{"num_hidden_layers": 13, "hidden_size": 384, "num_attention_heads": 6, "num_key_value_heads": 3, "head_dim": 64, "intermediate_size": 896, "vocab_size": 8192, "hidden_act": "swiglu", "norm": "rmsnorm", "norm_place": "pre", "norm_eps": 1e-05, "positions": "rope", "rope_theta": 10000.0, "rope_fraction": 0.75, "qk_norm": false, "attn_scale": 0.125, "bias": "none", "tie_word_embeddings": false, "parallel_block": false, "init": "normal", "init_std_qkv": 0.0248, "init_std_o": 0.00486, "init_std_up": 0.0248, "init_std_down": 0.00318, "optimizer": "adamw", "learning_rate": 0.00156, "beta1": 0.9, "beta2": 0.95, "weight_decay": 0.3, "lr_head": 0.00719, "warmup_steps": 442, "schedule": "wsd", "decay_fraction": 0.849, "decay_shape": "linear", "final_lr_fraction": 0.0, "batch_tokens": [131072, 262144, 524288, 1048576], "max_seq_len": 2048, "doc_mask": true, "train_tokens": 1247000000, "max_steps": 3041, "dataset": "wikipedia_en"}
MLP neurons of a small language model. Each row is named by its layer, matrix (gate and up: input weights) and neuron, and shows model dimensions 0-127. Each number is 500 + 40 x the weight over its row's rms, rounded and kept within 0 to 999. Numbers have three digits each. A neuron's up and down rows have the sign that makes its largest values positive.
A block is one neuron, or neurons of one layer that tend to fire together. After each block is what it responds to, as a language model described it from the Wikipedia text at the highest values.

L5.gate253:560507452524469510513614479478542468552414482454507520495502563532465492426453471471490464502461474516526564504465454441458493470566524437502514538495549515540520484532454563464405467511529541445507532535481524487507477511534569427407496453506497498470527418477494488528528486511557471535579494494513447553468518436522522547502544535526515617500473429499483488556509503489536484484500
L5.up253:530443501553483443501510482512512524553489535553475453486495482427589509436534452589491480509480490523477522489423443450514488485489471501510531396506500539471561526538442433513467543486466519417538537499442486458495418456567464512551492544466506517510561535478485475476476583538571502517499454541619506465550529521460516547514467516516503547554470482482514505522547502490546458486484
Month names in dates

L7.gate175:496487521502540426442554496508488523450517520513508537467517566424489480444505436471520498500499416579514469458557565552495543455452445500531527523542498551486527529481521518508433431530490517462372549574499517474509488480510475457562439478455500525464530476513471495470514485548451567509501409494523462502512523533501540487560533490533514444459494439433488503571504480429477541493532
L7.up175:552513472495533460558509563495495510464504497486499478494482454506550519520502551518522470470498512530518526549455464536465477517542521542484484486587512443581443499520490491492530583512529517460551493500519450526592516482505509495613544535557473439494408486555459458439565477512522514559500500495433523529478458505499451481467537449522504451553565488463487432526508530516444553398441
L7.gate211:493499475491571450496547455420473506484515531524548507519510569476472514480512549483506459470511534524542438533527547538497531526497489523535517501546468556528511532511534521401471463517442454522525522468466544542467452429518465459553548498478462527492555517487582556443467499484512546519525484510445433500501433469520488568512531616546519467476477516462552531466515500502501522451502
L7.up211:389485469482495432528471471468491535485501472451521457487458498439504505440526503442528530471484502602502510510530590517447461460448479453498490502436513480552566515522526631510488486567523496471459536510536495470508489543502495522499525569487513485450495516542424531411564502486423546495551449477528476514459448450485442538479455502561537430517534523495507531517503508546504570514545
L7.gate418:501478424452491454539575527498479551441463471455492505545426564405460507473461485449528453387528486494502520566486459527455579499469574524444544503493493527545475524425567553515543533536436507543537528517559508511560445487412481493533469600516444496528510539478527449451526559487528502486503500493525500416488506487503457460550391489567481490508476518520515450474498522511536433461533
L7.up418:490397510503497548421448506536468498512521458540533510496478453509543570540556498499489485522473497547531451487459523505387495429514568486506491474493444480527471507572486560509528440511463486462456575485457470542529466523514458474537604523489499560461491496500479516560542476461414574551518447545488493468449489522547391510514515540535498447499532568500545552503502607550568490527577
L7.gate640:459464444472529528479554474533504521407446521569545496499484513434480558422543470473576515556486493545582484508493454552535527493457567533510487494509479534475567526417524522492465474521484498554474495481530487455516531458534461415487457401498510506522482451485526485495515459544432562568534414467472515510494448521521535542459532558603496426536470487446509570492548478481547480460560
L7.up640:546481472417528468547534537531509494466543453491565527507425483458435483536486564500490476418546554455516534481506521427466572515516417482475468547583553475514535492424526494492536513511559533485502531460533493508539604534464536503448479500519534467498458480481527473410491451492502466554503524504454500513493483478513509562504527478468467459553521494501527468576459519564583544450542
Continuation of place names

L10.gate221:585510464564487518519515509468529483442451459521526432434471559566475506475501500500510460491468482523533488496558446555464448507489444504507510529435520464474470534478483504507458442479416534461477533569435530485556538548530532499473499405479565448492514528540499482510386496430452481535574524487483417493495524541506611487447530463510478530504550480481467438526513541466513403462506
L10.up221:490436440462503518437480424495560518495446502449522525462533514489510499475554486471516518521497468493449575562520495551548420464490474498475481513565468456467505527476464532487506482497518472483478576558544523472543503405484440539497504479461470449475462527460421540473492486431521552494495518447496457538502445472523499457441487498540486413529539464479493476499515477534499494433459
L10.gate235:463517510515440540533423518500494522534468511449475591488558485487525477518517507503554459530501475552474550517518491557419434517506511466628502543491454555532530483500537500499527518374482437426476500459486514513591534480533493491567503546432527503432410503487467535456470489464426515511530517465445484539449528515458506554448534492481396500505460502363452451479506498458539523429509
L10.up235:474514504515501487546532530499505544540504492514506537476557476502433438592507520477465546522482501551508446533506596455508516531534544554541425484437398547525519491490482532537450428500468533519430467484497463439495526492409536493522472498502541404468443506471561499458530536493459519534537476504431552522489446482448422590544512465458488464486558581532480466487541460533463454443544
L10.gate506:542471522499463515524473485546565485508461536525436551548544526491552487532520462489494558540514463518516491507470480517449504534514488497456534547557499503497442506444504632552434472576519476455544494482486486582526577529496418509540575487503498546501487419477486494548406478543514474556521474529447505563408513543538580571478529484438453472561500527493514448457521488522557541495435
L10.up506:555466476474449510501485517514544485509514546462473477457429508438478440500518467552519414466503503524435483478442491525454410501551468567477477496469495503504519500515521554456476468535393504524449539488513538517530533459504431508515545473471562546504545516517523439470486490495496523499468549566453433467489514580479508570501499444494455470543480525423542439485509508528454522468483
L10.gate780:530459449538503423535539568506514467557512511440468489494523410521470515480485546454464500533511468577492489540469516520468472439505477503469524516521510517549470486448515554515571505434482394460529475512511492507517522480508477526533550519466484530462482485472472543477468477512477459511514497535447465567547543433482537559485514538521491513540529438506465460511539490515527470525515
L10.up780:542404513499477528443473495449521592524443465512502543489483459553474506461464473577500566432468467488485544497513464453470544522470561511543452485521470495482472468537454444567499469510461494577522467515471566485544500450496495517505520484525493525523530495526424536549428515498497497551515462540531461412442497521475423459481529513542445490543499489489539479512536489516480457509491
Surname-ending subword

L10.gate284:524482515446592532494568480465512446464531509423491484524514526357509518509512486547498502479516484420453449494539448483582458518480502551539503513460471470465551490518471495466427519574475418534501553485628470522605499496508500486626433550538497447474512469457488501428560481502515530493506569500488477480527540499444550452535550495609465476530512538514566507523504464526460470506541
L10.up284:549552449508469533542451507442520527435534489453435478503456427512511520466524488477448530518464466458548424490471469451527531553464488459463509491497455534484509531522497528517465486494565532474496534439518528513517441535522504519464572536535508495503601553470530515480473459546527509438492498471531507514501468567473536497490483518584530538461446511560477468430569520510522473481481
L10.gate537:560409525454499532468528498464438580573474494531411450547515469492495517548502521519404493528474502445473552510557522434551461543534441487567473480509503488524559520506507531505455533573476501524608501534480472468459454440543494549549464435517588543487475486447524556553520541500468472528528443494469458498449483469533541524532459450554466505527557488530477494471527496458512509535484
L10.up537:465457495521506435455571479476499477548483508497522465422549499470495532507459477482495392506584542435494551557472548489604532535549477474435509504538443494560516472537507537463518507503430429508433491490442473512529481506484400553534499553473476445555505458517546446463557480492499529494458474453542470500495505480439515558422517589500517506604510535438481492506449465495509513485470
L10.gate579:521418515579482488504467546424504419512447559491529439485546513517490491513507503524544522513547415558516547485514493520531446445579419508571474532542536538552500463531478552464514468546519426483469502454514440493437431517584452415486517482520477564524482550496533477521530532539483497518562497509475499530483540485537582432497510494419537461480515448460511552455546478479476527505455
L10.up579:500470487497502498443580425571504438598499512505499485447579438553458480481453495547478528493499537517499507526540519506506503581448576472509517516504529505433492491533509535513532557541463506472524569458578495482496509484452497549442514570491547551478551399525476369480491439514467469491474456479494490526547454478485485544549524492469412459534449593510567440538471509425512543463468
L10.gate785:503528463530450471489571449467485522504474511516506532561545545509459566498482458521527484446506457479504542484453535510498537497517493477493500512443488505502495549469484549477522526497531481485474504548542463550486538457480503422479500550574541402483452499519550550484546530520484515542531467361476548464537593569453542515509553500502505482529503385527436523553455466531507444448504
L10.up785:500526502507470556533425452428520459483455485469518499507514499428551458518546551492468406557539487587476523559544461461488552529465499468487513466576505542485548469486527538536482519655488555545574554430502487492513485553506504525551480506471514566477521529451487515461442498545475474485512457565452404503470522527527472593529463435454488458495506473429527529513470473477519576469452
Date month slot

L7.gate299:474458508545515596454550507492523441479497570487566486544531521528463527485436508493567507517532489512478429430403492478509484508496489481501485467544469503480548470443493550459512474606453512522446488505561584518516557510544500556518504374511578461507494530478528517508522529544503548515496463513559491540509548492539496490489509500526496440459524586455511429584510423473494455558484
L7.up299:423465514625435499530504467448494491459523515498515508539549485512518456533505427491479521526522489522470412525445526452513448505486547584494486518477507564486525507582502491501464436543427548484517476506480465464456476454484495515520461503457433500510562409462523474509470533542518485563519438602506483506521430444501536552552525477543520532481486595525479466500541524449459514523460
L7.gate562:471525509537482462488583429493475540524489562469525529496513537473448487440492507554575540484526522535466529439499441502551476488489542470542479480514480496483518478479402569560504485515489527472487456538492478495554498506514467502459432480445461474420477503461514520511516561535494519467488525520468562497477464550559581587488475510525625521486491477493462517538528545431451473528504
L7.up562:466441419491476464398559517503513445454532504523505507496541540497498463498507508574480483523462503452486510481530490450538429453491540508531479519516503509508514590507529514514451463476460539547555515470497442511481527467475545513513497458585506529539463499455580476526552479457494536519487464474475466535561464561486515472466478474507506459544521508519506490495515503453582474517518
L7.gate747:455508507521483506489512494475469520507523510531527485523512533483448529425457447473575541491495493483444476471514449514488503538493527483547548509546544502498493461496513489521519492478582501386524574522505511429502467525522441493476533486544520455453523475544519511504548495449462547596543497568413497524480515484466511532436458488528445425492552538456551507425465476440506531530528
L7.up747:519489558572515513524485499567423575445519552506515507535507414626533437485513507495533479457451525526484539483589555538492464477503493559521514506565490493516530489501474419501482490407497545419480527514447444599507494463518465528567490505487540540534430493513444498534537500507522469568484506602470513505504524520495466582498516496509482457500511536502511522494483535436446517504454
L7.gate772:497493553495453536459528478543531547567474556527547518464514517451469452469554465422545518457511489479488430399510537540562526515458510461619522551484535482458552445553475507484476466539499503496446481473497528460549510479524462535516413525431495579529536418435528500489505479493477481457527472497535526533475513461562534522467481413452490485491491488488446502467468504474447555546479
L7.up772:430527491515542475569565460573478486556544464566553462498518538499478505558510485508515489531540519531530550522526463551458423492412659531534525520484502485488477498434515548506418481514539551477471500511534451453562513489544515551499562496506444446499525450543474522438469482485480454569507482617452485557442498526493529491507466470530489473514535475509537501455443591527524470500492
Word-completing continuation pieces

L7.gate91:533494526500447461502464535531546468527448467458434504541586461473481467508520473521543556549515487496505499432407507452470479460478503388546534454477516473550523433481496494499510538503566428513509528491478475531516579548498571509528513557499587483464560476468529536440535494496474459547580518438483458444511544410478534522460507491474453482539469473473463458460510498553483516492551
L7.up91:518520517566452542554486506448440537571434477582498547425492496495521442506487466489475457513510525524595451556502582480503511518530535557499469487555491521486469493431477544534516515480490500546580499495507470548484528502516525567515517483497524433533524506527499508538449508566553442449526484520445591485520445461483442552446475493445495461522493453486575437475482470538565505512535
L7.gate368:504454571483570544551542478492479450530490513490518517497533492506514472516449464530590618485538548595468489459550496519408558417521499506526484511498549472500540478450444502426489500539483474519513510506531547499428478480526492508528523483471560502405560481547441430537467506469543555546525563576505495474530457511430462495559491498448480500456431523465486403481516461515542529560472
L7.up368:482493485478558508447472495441548458511523494491477451482509561598575471471495470479496588485475578470554486468493485506428583431494509503481456560527521517480460466466542459569501470497457515474522506501533441503451532521554416375498529527447524481463485464435557523451456523461521549507517478546508426505436477486585470552449549548499555505528474585560491519502480461510456507473486
L7.gate553:489402524579545472474503535468530485463457518548547513498599505493472442451444397487509506452482494550568454446501531448466477477542542455489469525555518509539483430457486480510494432451519474456536463511470511556389519538539510484495513538479535466486475418484496453518498536490517543521504477514445488553551485476551505558409492555501507506497421536519523453482509561481533466583494
L7.up553:499513468496569455530497529424456413544431558501464540470605477438535496540458502474522556524507513540549463495508482516469473489530453478472399522539515486480567493499406470478439497521464503525561458514498512492506548519456488526563487491447509465408544412574429443507504489486517499566488456546542535532550525540514503506506530502483510436456481546500530492646522502467497479578499
L7.gate877:422529571502471524476529460459560431524434482453512455517582472464537483500471476523523500523515522538511456487568433501490499544524459473443514489520500497477522533551500545478409401530422509530485522462477550548467485500509528516576489406462475514502520478550493517489488534495457509524592468464557541574495521498508560522500584501450470475478466529485449421534485491502501467528484
L7.up877:552548500513391417522559517561564462441487517543504461471534518508541409512487434456488463529519488517539525444540500560462454584490456519420420514460596433521467492470464494502500496566506528494472501510479465541497510514475479535494521528462495463489593526541499511526547516489503483440460537486498391507527541461508543422450503477485487477474475515495441569518482493470577563582460
Word-ending subword fragments

L10.gate9:436529418505479418465503423474628536512446510522482550578557514492491520500433500497524510573523534461518481492468435587477516493550497494476476483488473479438438489485539535536461552511540482496426453495487549542484504558501441464464439515500486527505423498434474445477462441558522516571446584465487512473475496510524467479567512466521521535501577543543473568488466527526475449502537
L10.up9:548468515456505551566419492444508451452442515503488475488509502512457479429534534434495491623510515505464520441462468412433552524491514467541588517487438455485493514547475525530434501473554588506492528504426494488489504473520485512465488429471537519516444542477508531434488564442547543511528526489540474513468552577457519500462499491525525478513542565511450543525484558540433440596478
L10.gate312:572513485511407514499484502419475458481526528427488475508459490466495485513560493457514457459583495469470553488471400562469512500557501405566464475524523452458482510474494493512468453476522511490422533492479544492555559529470459498487517500518531567385510419488502446509513484470504627564444560496513499464527532538472558490446516453532453451449482495463506512517477427524525587513479
L10.up312:537576494456513543477468496509554550486523521469465482529497451556564487541544446474525543507503540446591517514370458543506505543505519528523528486508485429473499470554406448498503478485532518544489480513484535475472455470409465535471458397472503553419496466468481446512479526459503552552498522530477592510580532466501505442440524485538493506514474526535516454523475472565484525519467
L10.gate362:549540507450539466507516468455520528498562506439486464540556476518482413426531457482489515557549523418451487587507443528488444491568456485424524519463512507556498438541546544495461491567527469469427466527490539500472428561496534453522501484495404537519451534546484507514440504537541537540532448553495518527483546522475514530524528540564461551522459507506530528493527452482576560412519
L10.up362:540440536511570537505480482437468513441506547565554547558562392498475492535495483493456567573477511525465523489522481607489499464514439541468460516564550476479513511550422499575456506467503437506485584480495562496504510507507509535475396592507450485557503536559440500488509464595536508493477508477501544518536497543458541539549524518494494423561526481478522451482491492505475503546493
L10.gate684:463452450501538501492487458476635524459506522522447549461469482472480456468551509535530498578532472517473543474460462523476527553562475462490502466553528490481455519482476516543495427495503477460483481444496543603518528506518484425552535488431448500524503507523466462505447478505466501450515501451495568516529543463442442475522449482490496560504494439531578506542498555480562536483543
L10.up684:526513494444472520539483395509419530480511527487506530476454532447459571489489485481488477509515470566452497499498510529462534503468491500547543508457489510472458455523511547554529522554498506458558545562525501436481480515500515561476518478556507488524533469574565513511469381454506513506489448463497536445385521540487514499644513515447466519471570473513543528493451489495486472490494
Article "an" token

L10.gate148:529557462543519584501508522519580487538500477457504493512601493522554479465447496437496486444543503475481462539482510497515493518500549555488552519493504573456504470465460434518559502532470531481547417573557425500483501539488467512507521487502498460512533526538463623527455471515492524514478518436469527471438466435567557493420522546506547505493477506495525478583559538518529506517494
L10.up148:491553442512490520505566520498489442442471504516547528537496483541498520536512475464472588509549470528505551542508445467461388495465491442561431528473478546431477451491521460458518576502498485476488477532562505510476533508512487484537527525533460539450529487467495562570471557542502501509514486444500506565514530505480464587512531516464436471499400505546470473467504474495529423505554
L10.gate152:487479546468503484466520509462598425517519508464459479548527435472525462498519528455539567541484488501500513467480507526466515442489499498520485491499511596477515451470512528483507510528503412447541500479565547485474557490506430498481480524587614504485418523527599574467519517554494542509453451381463449518509543582458480519534463522505461519498441486520457515520481546493467484444495
L10.up152:466574447449463469467507549496520509576504523521523567609493529514493543466558533500493524492491472480486460553455469529464461453414481501463500521538519419446535463473452509546538494509505489548475437467513537514527549549577497557490505531487477495474505545561517494441520502472539527501421493433466516501465500466545477501423514525478505411531513523450504462511497471532534501474547
L10.gate421:532537483497457552523465499528613499490506515502588545559538431461532540481475529442581578540518414508521472514435479483448516427507500482519535504482534544439534540496414547490543540518465443521546495471544470492455540534515548486541503470508563495524500539493477562472485442519482533513470467437504554528509549472418484535447499484456529483477557478520434541482543525516542467541584
L10.up421:525495438503495517536401488458488483537489499528505504514484517542521470520487519501422455453498528553625497590552406512491515531417485513496494395488467476521494471551472448501529524469405510483504448453528597487523492459486495468554469482511556520483512511530520547523513517500493471516463474462521474563514474494546473470440520495490436479463571480521489467518544475495501484404507
L10.gate781:468453564500475521462489489505538480497527452522437585526510425466554505533566554489487509542535495498560559566521490524442473480486510489492472471511509523459529469505456536521575560550519561455549515488546470517504506569489436538492517524568509494419484524488531559495517519526534541533598533490447546539478553501496520580466522578427471417544498409476501502542480466537581522474522
L10.up781:546402505499487509459534550556560482541506542552535525573489427491537491514549485513595496424505549450534461488449473515453460469446550502478568489428474485554463456441517479493482500475521485517451456538555484524492556485429503490525443504485517494464490543452541595474456510520506534549509559446472560492504539499542490477448556484444516466501488480534533473450511478427471561451490
Foreign name syllables

L5.gate342:563475537517448519511498540571463462556350491470515467482519518480481452562508423454526496515550484547503552418474519513489483453489448514434553521489529473502485497480467479449503508519515519519519512537510523521524458477541382461472477466545516459485515533558561537513531492470454534497492499508466498469472472540516541546459509493527517546539540511462540526530506507577472499540469
L5.up342:577485475470481543488521456565410531437498534513562512490481528483508412435535453509492571479539519474502568496529485496418528453546499491462591455522522469491502540444472469503521518549511447478468557551513499510546510525478477508471517487536461538531502515491436514450481500539486503458496557474463486481500505428557593521469460451450478512526445542525494516447453537597521490429488
Name-internal continuation tokens

L5.gate489:569534464522439461496501518531560467453550438512536589487456469507465548492497492479521547427550490569473443553505568454490468457525522479600465605506468557477521482487434493493570549530510490515479444479583434494524524500509527475533486494515551550455441481532488564553451516527470458550501490415502539524501474545492414448457552537486540498473476446491472410491463523549498504505580
L5.up489:522525478567455523494439438480478483461519463486533570447482484500511502537484468429471442461518508577526428576573553504455507512449473560540495566543458510477426510478423492522474532490449468492511476547583431594509481529445534542489486504565570503421472534533467589516526546541523493533525505427464514545493458512542404475476489542453540520465497451552469479561501537481489512476536
Proper-name word fragments

L10.gate183:475533532511469504556523529545468508527471545555486478557536547537481489416498467525496507516493505550475541442472522526524508530440515478412527444482517537491526456499462515539476540519541512549512469445539525522516500550516489463533486501494525444562524461522506450492545500459503534533544492460480513463493447548526542449433569469464527490519538485455487572516483458436468556585513
L10.up183:478521464532432533517531573531446515486582481462516510461549554551450434463431504454498525504491533487474564509482489471479463525442461442556578484486494633453500473562488486498499458526405495487450476548476537533509557488462471494526525498569521513561517500453512475558484469457485483480524537453460467493495475565531452493425445459518552518412481476544479570547486504482545513496530
L10.gate323:503426531438461440534508449533487454476463483564499420494530562560576557476475485561474564537499482521466402507510496542492413475511506447499552550471450508517481479494508532525493466536454483470592540515496508513523507476597517583468497515471453428570458536541479515517452496416477544580580519429465484481463487557548560497502523507504489510478516604473489479539490484441444474541467
L10.up323:511462443523489466484509533596477427502582482555535495550525546539516467439471494536524549517446518558511545493505496487477472550502471484497474496588496480496457534433507537524467526543464538495510518581494484480522503516480563510608515487490561516493468455456517611496498541451561427522556480470470611491401457531468493502552534551443491510484503522509362544483464517529588495406460
L10.gate413:450514534441465533399506447616516494478518537545446494550602511538530537447587480534504528498493504492466499485481440462514524454477499558506558473523492508497452518451449521466461561590526570427510533482455490549457555499509496521530524553502465492524408506484622498513502496569560539497486490418486498521451553485480516496446472453535493457497531507488415519489472546431554603548515
L10.up413:543514438427561447540520485533533508480516492580463471476472464491529495502471512501552509528505496478526480500574443434496469540462489480459500498515528431583455485427549562508474504491454512489487525458516509536510437529499525548423461574525464421555463583511462537561547472502488508455486492516452514440493567463500542471506442460416456526475523481455493452533467519498496529430517
L10.gate831:504469481573522500474515408502479480434547521466520462476540510489500469479444494442511478549471479511471502503512501537546467542481517478491555460562508462466413494461431571496470484513444555483533523533524484520498461515516451525483456476402528463500527562494515509492540548489470539539648452546434524534437536538480507480526453506507584522501509514492505486483508504513516533542490
L10.up831:459475494512487490500555526489529511535551493437502522523581485507502515503462517530489486614500485543547523520525518481510488612412425434537562470502511505513504476499465487563470505529475471482525541509504526518497408527476462499408462496516483493508550525476462434513507502488498521497531439448478543523479521473560450430447478478581516482491506443455456484476539514517504493509453
Hedging and connective adverbs

L7.gate124:477462584490439553422484462479455472435476450509521493509458491522521450493500568445557529495590475531490526514573471516499411476516528493468517510523468521460445494461525517470498498516586498511522568488485577413452561542566472490505455479492460454463529465440540466483407566489509570490515532474447451512552497547488538534513535516430394536520482526526508429438490538564555552460560
L7.up124:507491469433526481471452554475496497512548448519434540459398532539490476508508505517500603571514463446549515523435452457550567501506501534433451483543482551535499532566473503500520520493477535498503474457504508475493531515485455551477518570532530515520454482459493515508484441447441487491407536518479520504549570507585537475491457526492429496506558536527507474442495475438515545468550
L7.gate297:435446491454489521518588484461558438564552503505450398575532453451464520519505488546497500508478480479560501527484488453521471559480486517525459521500471510513523561529526530482498488519469507452523461505624554436456460478482506500487456478522402448501509477515528391500541543477518484534469464495441551535486498551498473487528538509520518495488552462452543504532564515497486490433542
L7.up297:511509551487551523510475449414549563506464522430492523468601512510469424520484542506509534484475487520467492613521520475438524577573461485509501502568454549510576473522499482537490564456466495478539502505483499473517440487488570517417498568534546482409499424499531478500394523510489503454519496429471469559517488484497519519534433525413529450549454507494499472515538481454497495496475
L7.gate345:530484494548469501504560455521481564528475505512503464516420561592481492554496500529519515433500483537489515583537505428490492597436452478521527439460509532515476489500481507479490512563581434482490473428519584369473528503453526472512440491418491470497436502511525524500440576513484525501486461475472454452433484495463516452499453513534464531481575465559479469504455511521488529486481
L7.up345:483433491518494505450506453573565471531505468426516520493531477538531487470520532527573536559473457520515466515540470487513498499502507461501551516425481571559527539451543529463539446528583486394491574465512510497434585557469471459563502438466459501516493535479465513532411500517550510566491519572469584462486521526454521470479484515508440507525528496468471456482515497483503525507491
L7.gate796:574524502512477488486540474496478499472527519523475484527520524520485530501524523472493530500476578462442528535477515508550562506480474560474461502496480544526477585443503569541498501490440452448508507518471552396536466485472443471523441528425502579505433503545549466520460516457439567542517518397446526479505517495516471427468520570557496498575496434493492540501589536469504542483460
L7.up796:504484511488471429497508484547488559528442505497468450489511534526495530473487406509447573509483501532557528557543538449412494447465516456577481520505449552574536521532506493512484433497487554469497546486551476479490429535517528544457567539547424464502510498543496555412490533399490532485506481466482437493432482477450524432470521409540437422566532452468423513509437500509506497500483
Inner name fragments

L7.gate165:524463530482527470435547547471554488548510471480568517435478583582488582421446463450481514586478443595445465477504506535461509502550520445533554550477542536548492491553513527491580490458437471467500490470515459463468511515470557514480533506498501472463543529558530441469452505558414558495501513419515517515517511469548540509517505487432522517527506528502467482433531516524518530493567
L7.up165:517517497479565469449498607425477511624559564493531437467438614570549481490484531559429467501415493487492483512507531559506553553526495495514533493507537486532513522558515463573582532441447475488501461363510450491477483523497542533509516481489494479503497515513555434493510489594470502467504451460483583489564485436618491462543481534475532498513518522541498505447461499556497536477489
L7.gate318:439509443457503471502537540540495461455493482484465480491539454517496528449478436567512523532516522482533463506495534497549501529557506470522546488443552536481535465510447543520463555465493517510476481516492580525519511525499570537496495528514489524613489474448493439438482556506518490452520486505462455529506451533417501539458529509521523473493545502544486460449506533503464522542534
L7.up318:421475464512545456510520485483430552419506528474446600517426535516544469498431434545547438530557507453482511514503570513499567469607505511501469487454534435511505470478525523500481496484523516527482536451485534458540476529483499439476493504426523477489468448523520505459400502501539571437563480510473512491440487512441555483547514516444543516498523404456519428501496537516538479498402
L7.gate578:538461507493468507458468511440516496466549452502509542532548472505552509424479458537500483584452494474430504509445570394347517488502466488480507476477542486509539486507508548429475444573451488489490530463543509524454447487482512487450467535537550462451509485530486476451506440494436488478568460468547475487513432573516549500515549524556576525536463540524559476493532465554467442568506
L7.up578:481523521445476456560477524507485483486532451540436516540507501549496520486509448492497530532554513534503524537501467554540473457508500509565507539428447474536491535465452530516598561436514468440485499435508459378567522443497503441528456523480476479449445434534476529493453412491438511480517450517464507469555493490538496544482456501379458511526479531544501549478439543525488475433533
L7.gate635:523522494446519526489513457497616467549493550482553505557530446440510543480500472551512534572500528472496457506441459468491560550540498490542430468492516526439531490479467527436451478584477449443482536509552548487469522480462470539546435472489523530519499480518504456356569427535482477510501504511538515470508523579476513502562551554481512521542491513492497530414531475444527505517493
L7.up635:524496508507461521455553477442479543458538477554493466476531527503471495501500446476514468466528557538545516532513492512457475473481396560500607507509499522452509545492517491493527405415533490509452504533488505529466536455479547477521426463435503490547462547486537447561518511492507465424544464479499448442545495479523477528494523556465547521491499528428490530524478542466438426488481
Start of multi-part names